python train.py --n_layer=14 --d_model=576 --activation="swiglu" --norm="rmsnorm" --norm_place="pre" --norm_eps=1e-05 --attn_scale=0.102 --bias="none" --lr=0.00101 --lr_mult_o=1.25 --beta2=0.95 --lr_head=0.00506 --warmup_steps=345 --seq_len=512
MLP neurons of a small language model. Each row is named by its layer, matrix (gate and up: input weights) and neuron, and shows model dimensions 400-495. Each number is 128 + 24 x the weight over its row's rms, rounded and kept within 0 to 255. Numbers have three digits each. A neuron's up and down rows have the sign that makes its largest values positive.
A block is one neuron, or neurons of one layer that tend to fire together. After each block is what it responds to, as a language model described it from the Wikipedia text at the highest values.

L3.gate781:136126162044161156143083126086113126102134097119127140164107127169083083139114101136104131120136178149158145124141147128137107145109148128112132147118133144171119175165132118145138123150111153084157115102099099132115121141119142134136117112098122117133106160091135113105158157148151139137
L3.up781:117137152148111155115114162097109148135136111138104141122133153135127079170103121181099129150103168084129145124139113136105098134109119137155147124089176130175145184120121133166137139125096119097106133062099098123183117112130134126162099125115095143121107151115136095153135126136113151143
L3.gate886:111121098174151135114143105107108145107120069136126101156118104132123157155143142116102157111122138107120149128093146102162167112143161085109151148114194118131113121128131107141107102122141127075126123109113121097078143175168143154174139141106101142154147143116158149109118147159159152157
L3.up886:097130090181140165077100119127162115190088153121135158102147159096154078155162119123104104164128130114116145133134136110149188156117126123118162127103148127134092137146148105114119137101115139131123151096135133158122092135119127116149157132151123143107155105133136155121126137165134126142
L3.gate1171:127150149126168101123165127121130124132113141150123158100146120142125093116150133117158118159094156134157126114132107138148166107146141127126146150144133119163131118120137089133139120163127158127146128120108155130103102151183131135160143104158134116107129131140123149123087147119134113104
L3.up1171:137107075118126205148129132099138158143138150126148152136153148120095124141140121116088124133116123122117140172112122121118153185125155114149106149132125142136120136151119127136129115083142113138111134094114085089119111111141105135151105104166114165160109119099176141146143134125084115117
L3.gate1303:138117125117132112103119126153134126181118158069129112122182106148113089129148141135166097156150111119126150138143112151136148140115108164120119145088158097104134166102143200125102118114136111080106135103129155156153169146113086152139134094137130104135128119133115115132145086164130132163
L3.up1303:094103137118151143130122121100135119151100147158120120052146140131111110133111150109148142179152161114156174139129112145105100148120120087103155153102160115132091147142121132130127078109100131110132116093145126192145114154110104117150149129103095130120109155133139122120076160161137115116
Responds to: Adjective-completing word endings. Final pieces of split adjectives and participles describing a noun, especially after hyphens or "most", such as best-selling, biggest, abundant, important.

L7.gate486:097107128152128112157133092189175140114113112115113130093127141129100091135133151137102147133076130116167145121122125102157150169114164123126112104074126092172139149145103129148124122126112116160161110096112128130131187110141130165129160143191103114160176171138119092131149183140107092136
L7.up486:138091111076109141125162147113129141092146151134130125091125149105112133170092078092133180140108136104133133125160160174142168149119131151121126156106145111149132123147125126107144091077164099130116116114080123139095149100100110140082136128125147124131086100112120168121144141138124099104
L7.gate1096:158098128084156123107111108126138100179125124139116130145104145130127115129099180114123136124131151193124150149098139135122155126091110136125098142138095129135133140116147127130135130086109126146122145121132108095130135113148102128133120132066146173120134188127125111102145179129122070136
L7.up1096:114104103125146102127118141150107166197133142143113089152115123134132126155128136122124161133116121133121150126101118118090161142140111123131115137083104070169087123150144132134151102096149118167157118120124131139140131128153102172106155110112127165090145101136160111128110117144092084117
Responds to: Ordinal ranking words. Ordinal and superlative words ranking something in a sequence, like "the third rookie", "Roth's first single", "second straight", "1313th"; weaker on article title-heading endings.

L5.gate54:080149175115157148128118167145110084132141124115159147103153150106095144118071161118145129109101105139135140190143153090109139139130167126149150120125149127133110129130138144105126135120133143172140128106121161136128102156129113140175114088118138116159131115108115130138157162183117126154
L5.up54:150124113120156118184112135145133080095146114113151134129120135105102118114145114148127148102094106085143157095168170140107144114148131128071139146146160107128133174134136119139184119125114120118140137113074161139103113166068119141141107123107100125119121174108158092125116142133163132131
L5.gate346:114108117109090122146069119155139094090112120116135131124167144140125104131119151144155164122116110132100131162131147115113145114142180119109115137134102150134133124108138101129143091084154158119126115111114125098144130136127100164099136132115137105121146142138135102108114155148124085143
L5.up346:130129107147150167128143115190127169197101122125146136145156145080086130122131107080117170131124126102123163151161151164123138139138128164129099118118155113128120140132142139109147113113096155155107158188120129123107095120167120159137134142191126142089120174161108198138126176112114165137
L5.gate948:117118148120099130156100099176109137129129213126167168159122114134112155160123121112143162129099117122134137126140126123088141144174163154138107134069121150132091147136166149159151039139119127131137144114088128145114142136116122134151161143103140141109143119151143121090142135122130122097
L5.up948:141186137116135141106107161177127130127151106110127109108114087137071132163131111164166123146110148110190149100108175130127123146158150112142105087092126153165136112117123075117113119139105147141127093128123102095142109146170102135134131104135117126116134148078141135204145103139135122164
L5.gate1096:090137139131160084116123135132110173140163117181121137118166167127117118133122128131147149123105101138152117126116065109118168090114170138130170161111134091133097118176137135126135124115166144112096113129058139148071127126102125132119100085145119140110140101101136081120134158176129132128
L5.up1096:167175123094158089149084145140111170119113153145090151139192155129082137126134109108129130128143140165178144118114120144154112132129140078194162105096118102145119139120122150115086120140107177115134126092085159149148080123118075122124124165123134166130101095123110115172143181136178109094
L5.gate1125:132139131114084085137117147125122143074150100139102161161142153133083077164182087155090125139116115121153106095121080149095170171105150153138141170129127141109132150151135139162109115142099085133128128159130125157096140124176146072112103159099105105126138140109112144102140153111147092140
L5.up1125:132113152126127089130072111133151094168147139142121123119113108115142093125136139166129138103105169151096120127101130124103113133111099182128133130129119124154119134100120198117136144129126109090128057104152142111122126152162155120141105143110148109132146129159138139130101148114142117136
L5.gate1194:134138153135111087139109142176113126154105151161110142158102135134127109145111134144120152114103162073147063131166126110147114103139117091126150124095099066141122123118130136154153087110118096135125133119075149121130139127119118173082141065126129122130126090136150084104096158118162125059
L5.up1194:138113099121128148155125117114168127139122125151133163117156111108158142146186108121166140149139152141141104150133176156123175158138098146102142131117152090105124141151177119089160123135126141111115144107152153124113133139099127131122082121134160123111115139114139111130178129121110141122
L5.gate1231:092085116146138075128087138114112132150124131181106145068134168113099078155127097105125151125128096111124114139127145153150128075144152139122084137131145147141113152158105129119115116116107109122126083127125127163102110147105099106145139128139151140121139126116105127125114170154168137145
L5.up1231:108133143132110128121115101140132145124171169123127153101105148177188099128134093154138152097120137122160099148131121119112099105162126113133155117080084082165129138153140097088123126116133141127165127118124158143151131154100139153136131146130107124120092157167099130129136144149126087148
L5.gate1458:113160163108172126138124095108144111112115132126126135130146168139138104143107106141115130177100115128131156124167135133112161126205117122169143085089160123133127134119166111112145078116105138096100080057123106134130135134082137121137104116155122133114136129107077173105147127149134113100
L5.up1458:143153139135125134123110151173138132142118128105127154088161134104133157147161131167091110122105101145127148178104097118133149132137126119101123120120107139147130140124148064112105062185096145175139122096132112124088096127134176140097103182116145165075109124110123136109074127165153159127
Responds to: Ordinals and superlatives. Ordinal or superlative words right after "the" or "most", as in the first player, the third rookie, most common, shortest; weaker on other noun-phrase words.

L5.gate17:121090125093104114128105082124124116133102129127095122098119123119111112109143140139153112163123110107139162127136109107120160112171121135138114099157085121144123065169123134133139114104126125116124126120132137150163138117122140134185132118084101136146148140174182114083121095156146119159
L5.up17:161064144165135101161099152128144111123100164121105136156135139127136190123130086162080086138126116117130117142140166093127141131160157126068130169110112133116099085141141114096167137134154139114138145132122130155150133127129123112122134118156115087139155107131099130100143125156126088099
L5.gate74:164100165079101084100114147176139109116083158127090144173119130124146142118125132129099141147151125161115148149130134113120121177179096165136148168077197121149113124117141098120114142147087126140087140077131137124123110120138150129115111134097103135165140090104132163114107129155156144143
L5.up74:097107137130146132179119133143114126126105141121110120131167137145117121092114107126143126125137148162175119128162136089139163107120156127123149107133100159145135134118162129134185091155120199149076061163141101143134158160126126128107132129127151135126113084122124144115115125144124135101
L5.gate504:114146120123099129104112107172137092124139123144109111132130109130138146172093103121092090155104107123125145143141152140089129126123143152136100098114137111090086150121148111122144131127156131058125128148128128171119139120120102116112191148108145134135206145110130122111143132103139163114
L5.up504:108126118149118106140163076160164120139153140137125145140140104135171127095128115132121097117169148131121135153101116110161136123190111179135146144119175152145173078120148084136146126141116143117100146158164083127127159148087124104121129146106155161114125136108144143103111131123090098127
L5.gate574:072133164089143114177132092138131120190137118096081139165089121134145128116085153140126152164124111102162115079177156136074148106132148120140144122140118124140149122127142101117101107141132144115120077139142144132092082140140177109090143128184127125142154113071119150120109132165159149112
L5.up574:158125107158130134099130113122147130207134116145097106120133114165126135111147129113139139103182134132170139128164147138076093127176150110112114151103178166135098099140124150101091114126144134124140161134140121168151125148124131109128174148113141112153124106135136147107138126180110102137
L5.gate661:114118151056149118121061120132146133104116122138094164153112115090150130140126136130093125117132112177093149124134146127184114154149140157099126126101108133146128109102110111160128161135123158125177130113141119157075071122103135126128181146140116137145139145130140133109130099142102150132
L5.up661:097116136133162140126128104118105104116173138141138118112153134147149164131172112118128149137190115168123126162111147118099160098134128143173158132090095118153078169097131103138096131145146123122123137091121150159120119137097112127164123124085139151150139118106067130131144127145135127187
L5.gate922:153086145117103078119081107127100145130131128094142106158147094147150135168108129154138148137152130196110162129144125092135131155138113132175133193105139135124083146131147107128151180142110113085147139141119166127103130126102120132149145102098092114153149171106102086132138115106165115136
L5.up922:119131142150120109124093094129126146178117147145151152084110148139115141079127111109114151116130104135111119171133129127154113213158145140157140083163159131101099145128115154084081127151143142116183093133157143117135147154068127092130105151152113106108090138129131116094133117130130107122
L5.gate991:106111143125145120144127130162142153132136101145111173104147174147143091146131150113123161125115152110125156158179168129159114124135175117113148162137165122171116128140097132121158159091136172126143106080171130118155131153120148161167165092107118134137123108095142120105127149126129092150
L5.up991:088091150131135103125111070085098167102171146128131125127129138132127154136139096147065103111085102135127123178058139127118103121116082092126145131136139102097158131135166138083114114147114154137138165086092121106122174114123073146140123112152178149118118091137133122124082111144160093176
L5.gate1017:148144150087134089115114173138087112191160111157108110249143160137118051142147155168089154130140128107111128149172137134053123115171138114124141144097139124175141153097153111168133111119110128075118163112138114106116143147101125142077107141137127180136116149135130127090159199075128120145
L5.up1017:143096118124131133150147180135140104152155115128135134145158128109179126142116128134182132136155101112159091180116137108073131145149116108142115139155129138123134151133145131161146163171121160104132124151157135163114111132107150159132108139146097128126102124172149128109115165103118124126
Responds to: Goal-seeking infinitive "to". Mainly "to" after verbs or nouns of aim or effort (sought to, seeking to, efforts to), plus word-final pieces like sugg|est, inter|ested, wor|ries.

L7.gate221:123136086088164122161141134091127101142147114151161099149127166127150081174163121141097139143126177092133111141135129126081169117131102140104074157137105122101141122120108100131137099143164051142125168135116127128102104106132160121169110133088128146128126116087154125122140145154109123129
L7.up221:176122168076128089135134131144129106139101121173155119147105106121148104133103154141130129132122123151157117141147143146133120154079094117172110149135077136118131140155153126093150123140151133138109065136102101072130155146066089107117126123109114110164090146132129151117159123136136119144
L7.gate1317:143117200124119113141133085152166100103130129172114163090146158109072098109142150123100157131108116123128161153131126105174088141135103115159137157169142166120210167143140106128141137121127129124083136128109122133090153125110088122125108122129097188121138118124118132133117154089169127079
L7.up1317:114132092100146131123111110075103087152125115114131138133135120160138113183159128122122125167154120205133125161146111138122090112176121143108158139112126132118106146096192135151170161112165089136162174170107186119143115134085153131118144114095128138136160154150150111095172133151126108181
Responds to: Infinitive "to" after verbs. The word "to" right after a verb or participle, strongest in "considered/revealed/turned out to be", also modals like would, may, did.

L5.gate4:162102132114109084112117091170113105105152125171178184121130175161109075165085146158141104063143145132118147160110140107109148106135129098160078113112125125185123155117112106187122108096121128119126108093065162134140143115129124127134149123114107156135080138138104139135151128123168110139
L5.up4:137119144131147118129141113127109143120150155128094159062151107126130173091128143117101147133173147118124159144095139087137128137127119123180124143141122112111121113144096190080128079110139067146123117102137128134106087094107163151120124138088133178142124121103110101118120147144154116126
L5.gate468:144146177092127092081122134112155149121118152170107144094152117140095122129134119127143124127120106110142135152160116122153117136126132095139123083103130169168093143128124135104180119119110104076157110125128137120127104132121133145184121076090117183147138177126123099130099133117140136159
L5.up468:141136136119157123100138151133119095099154125105148123192112131079131172125118140167137147113155104154109124167168139129143091147131159158134088141121100127141165138125123128152139126129155115116153121141109113092103117109086109156138126131192136114122121137147117134120159111128077135079
L5.gate637:133124130112093117096090136168094103125122115112158112104096112157121148140111111116112162121132114130094162176122138128165121085113144112132143148120124121174142105143139127136114140073125085130140120119058125125128156147127130126147141088107130104143194120108104065091143086122151151110
L5.up637:143150119115092106146154127104142128133158148146138166130173155127157143097093185120130124119086146114075116145120133136151111134120091134123121158105117130114146108102111125121143147140146128136118180146137107118120139114107116132112166143110124127120102135165156161146098129096145097136
L5.gate809:144139121130134109168165102105095125103130107154159143156108132128107098112119105105146144070156113130122120128161102097143115133129101138132128149114158144170121161138106129139132147117134161125110131143105097146171124169072100142114129074104114124146143102145129176124126133108114096189
L5.up809:148148141139085107174071118090123136131118074140089100155161145132138117146144118105125125128120125188121140115112160125143180131088138155123171108115137118116138142154136072136125148128085127143050160084175137136096109137134156101076144126133132143158144149114126123110148120153106144125
L5.gate965:160130149126142147132099115105120118100162151108175153114120151131163128124115151164094136088139116150151160165148126137089104129152091168137078135134120190160123094150096132101107146135093095130141155134132118102100131141130161118199141110109098162143116138091062109110120118130135138144
L5.up965:129125117125119109150090150139113132114079132139107130126101142149124123112100155156106153131105145139153129156124135163136105141099102111118147138108156120163134131158123131135112127129093169113118086113122181082107133175092150199134118120079163116160092125109126157175144123124144087156
L5.gate1285:165156136107141102125132130132110132144199144118123130140131154169080112151133166117101139097095108127142182089126132144115065154143159097120109147140123144151126166098162143130118145161120149111147137130112139095147132105145154143137123113116136129171144161125100100112123136134159084123
L5.up1285:107125109092126145092123175150099095151126098108135171083102104119097110104111110161132134139112136137156104152142114095119137132126147072124143167129105117147136106104125139106123118145130117112131148204171085110114120125128158128119140145147126157115138112126101198104115085156168122151
L5.gate1292:129156159114126118148110108153155138157139144126112147138124132171171146122124149134141106118105095104103119093131154168124085126150161108110124135120128055154207142152122135095130147139121101114134138089137156131078098099126149174116125080115092124097113166106144153121118114140093116145
L5.up1292:119068137099101115177126125132099145126136103124108094161156127144120111140100159101117157143122134161154133135140052166135171140113094128136120127117082103105159094124107156117153115116172130115157143141110137118127142159160118139164134112140144090098135137175147142107123103122131146136
L5.gate1400:127114142107121152134119158096099100145119106129130110142158121119172143116133117102141132138077164145101102097130097144122149098121101140132127115145127110166149125110079142114117155125120142138082096108124169098122128130105163134121129092084132160129142165114136185131130120118139115092
L5.up1400:154124111110077112164139173136115113198121085126157139104123135119150078147121111135076127117095164109131088124130121108139125139129154129112150117101131151171106141116132118094133131099140142156100076122142106102173130123184119143100132114075124134138117150140171160193104149146079063119
Responds to: Clock-time minute digits. The minute digits after a colon in clock times, mostly in sports schedule tables, e.g. 20:30, 15:00, 18:00; it also fires weakly on other numbers in table cells and on scattered mid-sentence words.

L5.gate153:139131157082134131165143143147120128139105162139117118140131146100128089128145139132097170090146119104124144151132161134154140135139153136158127149086121117152101152168130107135130154114111114146156122113124110109128132103107121120137158165112137158134112184163144123117121114101106157127
L5.up153:140124170104148079117132084152115156114145135119115174166136075128128157147092115140143121106148136133116132095140153102154124132090170158112124114194099165097150133105119080135124144121152104146138122099103106165141105139143153117121108123110104169117105160164145174124112163133137147152
L5.gate720:135101121095154091151114120133140092130116130124133121143154147141157144127139151148165166113125140180155162106099130132145130182110106105152097099184084130092146141147146080124133170143136120146116093144141129121120158136102151109171133145143116120131128104127151101089144169128144128119
L5.up720:153121106103132133135146098100101145154088129150091104155126208144110144140107157080148107171125130168111127178140162171149099120161113132156112104140198122142127142096127141139138113130129133155141110157125112123128122108106137113098079111126100134134137146158093112120142131116141134151
L5.gate732:139138133137141112166108128084143105152129094118116175144145163145097128165178128146076109087099138161128134117125134109140168155132136127117143135113131124155102157130138137120096138144147109111094080152116085123115116104109120127139144122098110143159158118106123172102139104121118116145
L5.up732:142132178130121121159103134106134116160132147155079095180151161131123135128151129076133140112119167126110098139100135166112155166128143104115107164172123176129107158093121096172095165156096161150133065123143156146118138161119101115125154145166111127113121148146162177181120125113138125126
L5.gate813:129067138108142130103151149105098108163127097150172135130151147157125133122140146107156185115139102121120106099132146168139146161134124146107100155141133131117157169155111089154138134126069121136117123095165137145107144107080145104113116111120138113144173134125121118107105132154129153111
L5.up813:135133164087139109097103116074123126127162179145123146131132119087132120069150170172111174117137106099151112138100108118176138175143118161152140163148092132178142115111127134121169187111116153111117138106130147106106105139132142146133124159128116164142112126122148123125127075121140120126
L5.gate901:078100166088139137094119151086127070170110142165102138157106072126140092139144119133093144136142123124082145113116129175111147122134112106183138132116124114149144158044114111144150118132105152140112127108096098136115122113108155174161139131145103138147159135119125161121117121130121135143
L5.up901:125139158157097142127130107152140122105136138169155148128130135156107112157118116191083119118110147140150141196146179083139150151152150167141119105090203188108110144143118157130095152110120162132150111107126153116124129133118136132168114155121088145164133143138161123133139145125105123168
L5.gate1044:131123124115109136166115125132107116121114120143121171138123099136104101107123140119108116121106110102164134156098116116152133153118137148141152102087141100126157128144143121162153161157094120172131119116139147167112123150123143165139104117092104159184144128129147084112164155111143115106
L5.up1044:153132122146100110095118139110099136148156109149113154130131141113101108093095120122135106104127109113107139168154129099151090140134137173119141132085150156111129125158111178114149122114093184160102134084144098107119169133114148149121143124155122121145141127118155140160154079177129106147
L5.gate1387:123117150128135103128130148114130108147121136143119128123153175163109155136146103126129132163123130135113107128114141124177160117171121094093161127163125104118113147163099094101167131122111124135096117131094102111109115111086115065143081083180155118153157172141130118153087114152174114136
L5.up1387:174103122062168108152121098111141128097148142168106150130099144118129112116152143143115138133153109146117098131174138146165089093140071153141128154146094107117127132121111125113134111113108127123107156125156113130135064108138113131110097141116102115143124122114116151108080102127109134131
L5.gate1426:137134148071186060122050155141127070146104097154147167111123144184128129123136125123175146121132142130093151158142137112137106119130167075114137152162071110160135125128179132133120128163115143153077119114110154166125136198114127119095118104111085173159129140114123149069114126108112118101
L5.up1426:103118180127191124124138112107137133133172115130122106124133111149126094137154077118204145171076164117114111151119150087116130131137113141112164126143120140119142130160151150121152111151153125164141149121093163148146115158096138171152119073136093124102105104146157135096095139117144153128
Responds to: Verb-slot modals and pipes. Modals and infinitive to just before an expected verb (would, may, will, estimated to be), plus table pipes after Votes or Lost preceding %.

L7.gate299:142109077103106167111109094155138153101115146129114154129116088135120088149105130162106150118135125116116162125167149130126109143100135106101143147109124131186180093089142158108146098112113123168135150138140140126139127124102113141146123151119120155137153148133151129140144132111136143120
L7.up299:146114108107110139135111124075129090134128117138135137122159161095116087112170127113118138123112112130143092163093145140116133118097097192137119143124158142161124122137099076121146120151125133073133122147107131172139126161095150102130139116086129122142111119124134113120142143112158131151
L7.gate592:136109140128151130126124127085143134173105149142127182141156158138117143163119156118126138111139183123153133122112088164126120155131103115151150172138115167093128123096129125120127172126103119134108184159147161126151176089071161145140120121076094178158124133068115138122124129126161125103
L7.up592:113097112139118091163119086109123171116084145196166132155118117146125140145128103097128146156153172139170140130123119158102097178153102159141179154144160136102120129088121176091122147092139131084137158137164127123143129124103113150118064137119121110125107102098100138137144111116113151107
Responds to: Track time seconds. Two-digit seconds after the colon in song durations in album track-listing tables (3:15, 4:00, 5:12); weaker, scattered hits on word endings and ordinary prose words.

L3.gate354:113135107121143112105139089155122099132129123121154136091115126142099114135101124157143179138100124129153111154159112110123125126165138133122138224120083141106110163128169129117129145103153115128128144163102154120073142149109094152149151121158110110144103138112113144112102144139160134156
L3.up354:120111115169150151095139120137149175122132130135108140140094170129095136137128140123128166108137143150155157128114136121155107154118125092121151087148144164137147111165166110127080161130159174133084092144086098122128144088140188156122096103150167119110136144132149134102125140148123092113
L3.gate1085:122129167138105149106127123152137133103141132151107109122103114105121138157154115141143138172111159103144124094116146097128142148131175129123084158158112094171146076109131167137142143108096156057140177123127123113138120179130162199121148101164152104155134118106136118085141160137204137130
L3.up1085:145135134128108147093114093140125150141111110135102140125111132167138113114115143082155193164120113154109129145121151130132101139128114144111101149117080165130112103127156112100140145095184146142155094085128108088163131096106091149188141114144160123161121145100148143161090161160095149140
L3.gate1199:149126106121151147135127101134123142117110107117137149168100088111139169118139146158141142147150125113131115165164100105155105122129172100138093167178125125086174134105175139164081104165099119101145155103084120153126108130097162106158078140110182162127114125121160144135126154117100106115
L3.up1199:116157127124149141186166105114138118127130109132092082162101122115134129155144128148137165153086147136135158076116141132102131114118126134133150161133149144200125135124154145087142134148135175095120133134118128159174134121155078140151103117131133140144101140114101157161075120139115104118
L3.gate1236:152130133108144130090149134088151152133141167131160131133140135120080084142166150198133143114145105123123106097148078110133092155160071114146111145126118126097134164137156122144113141111102138127136173138081149128123140108078149169141096088135147106153121141105136127112107135131115115117
L3.up1236:168169155114136136099127146099128149134190126135136082174161147131096122160143119206127132115133157140129120089123109131142089162144064132133129128154106120098126161156157120127110170174129169111132150140109099136116116102126157099112103120163162091123127118141090152125105156109133120104
Responds to: Release/publication words and clock times. Words about releasing, publishing or producing works (released, published, printed, the "of" in "release of"), plus the "00" of clock times like 12:00 in match tables.

L3.gate230:147117137127152142142125148144120130151111128115166121128149146144145121120137131148108169159123116143126102131159160099083110150188182057101123108118101143128128149129144132158133156139114174121122110129074156127096112102098115128109171103163133135133171138125116085068129111129164129134
L3.up230:138164155147137124120129120092096126109118120151108151137169142147146108109123148113120140112158114124179134133186140118091126117124155123155135113142193167101102146120135124088125116140121159135132092110129128106105121184128169094118126103155140134114141061127112134077158127129094113131
L3.gate369:130147107158090080118130130140141099127140160113134155139138110133144149142118129143073109061120125101145087115152145126135191116109128079138155134133186115136106144170143097168115137174104143100115121160127181117115102118105114150150102119102106142121130119121155138121128096134125118103
L3.up369:123141153101144119131115099160122126093190128095110072126119111142155127125124135131139151101126076131145114102147126095104112090119100138125149109126138130123158109089135153136117122145127125130175093113123117138152147106143109145168114128111094039116117127113111104087123110152159122118
L3.gate966:110096161131154120089076122154108139151138134168140147155207137132113122164142107126165117090079155119120121121147160127122140128134157110125139106128118113156172106150128105119083123109117158139118137103130138137080131122116164130119099085128130135092155178138176137116133138132117075126
L3.up966:098132108138115112161129134143122129137129102146160137090122066127142154159133103130176096125148152113153140094115143136142106123093183141204136120140144143142116115157150106103110149117137126139141100112133133143132073167127164130106091115132115131137137085139138113103138096130139071105
L3.gate1325:129155138145126081147125155111153121123116169089110138155105140166114152148127119161129108136096123119124109106152169115123152095145107173113128124168144158110180127175125091144148130141130118112146146171144173117145166112118134094154128107103128128111121170109127137112133150147166145105
L3.up1325:165178112076177125143141118149154172123137109099122135094104148144142127185110123122110142108120149122126134154135147101133087123149115149125123101156178130163126116133144166117131113126120124148137146159168178105134137127086096111143128169107167092131140115118149121074125202087138101116
Responds to: Word "to" and clause links. Mostly "to" as infinitive marker or range word (to make, to reset, 26 to 29), plus some "that"/"which" clause openers and sentence-initial "On"/"To".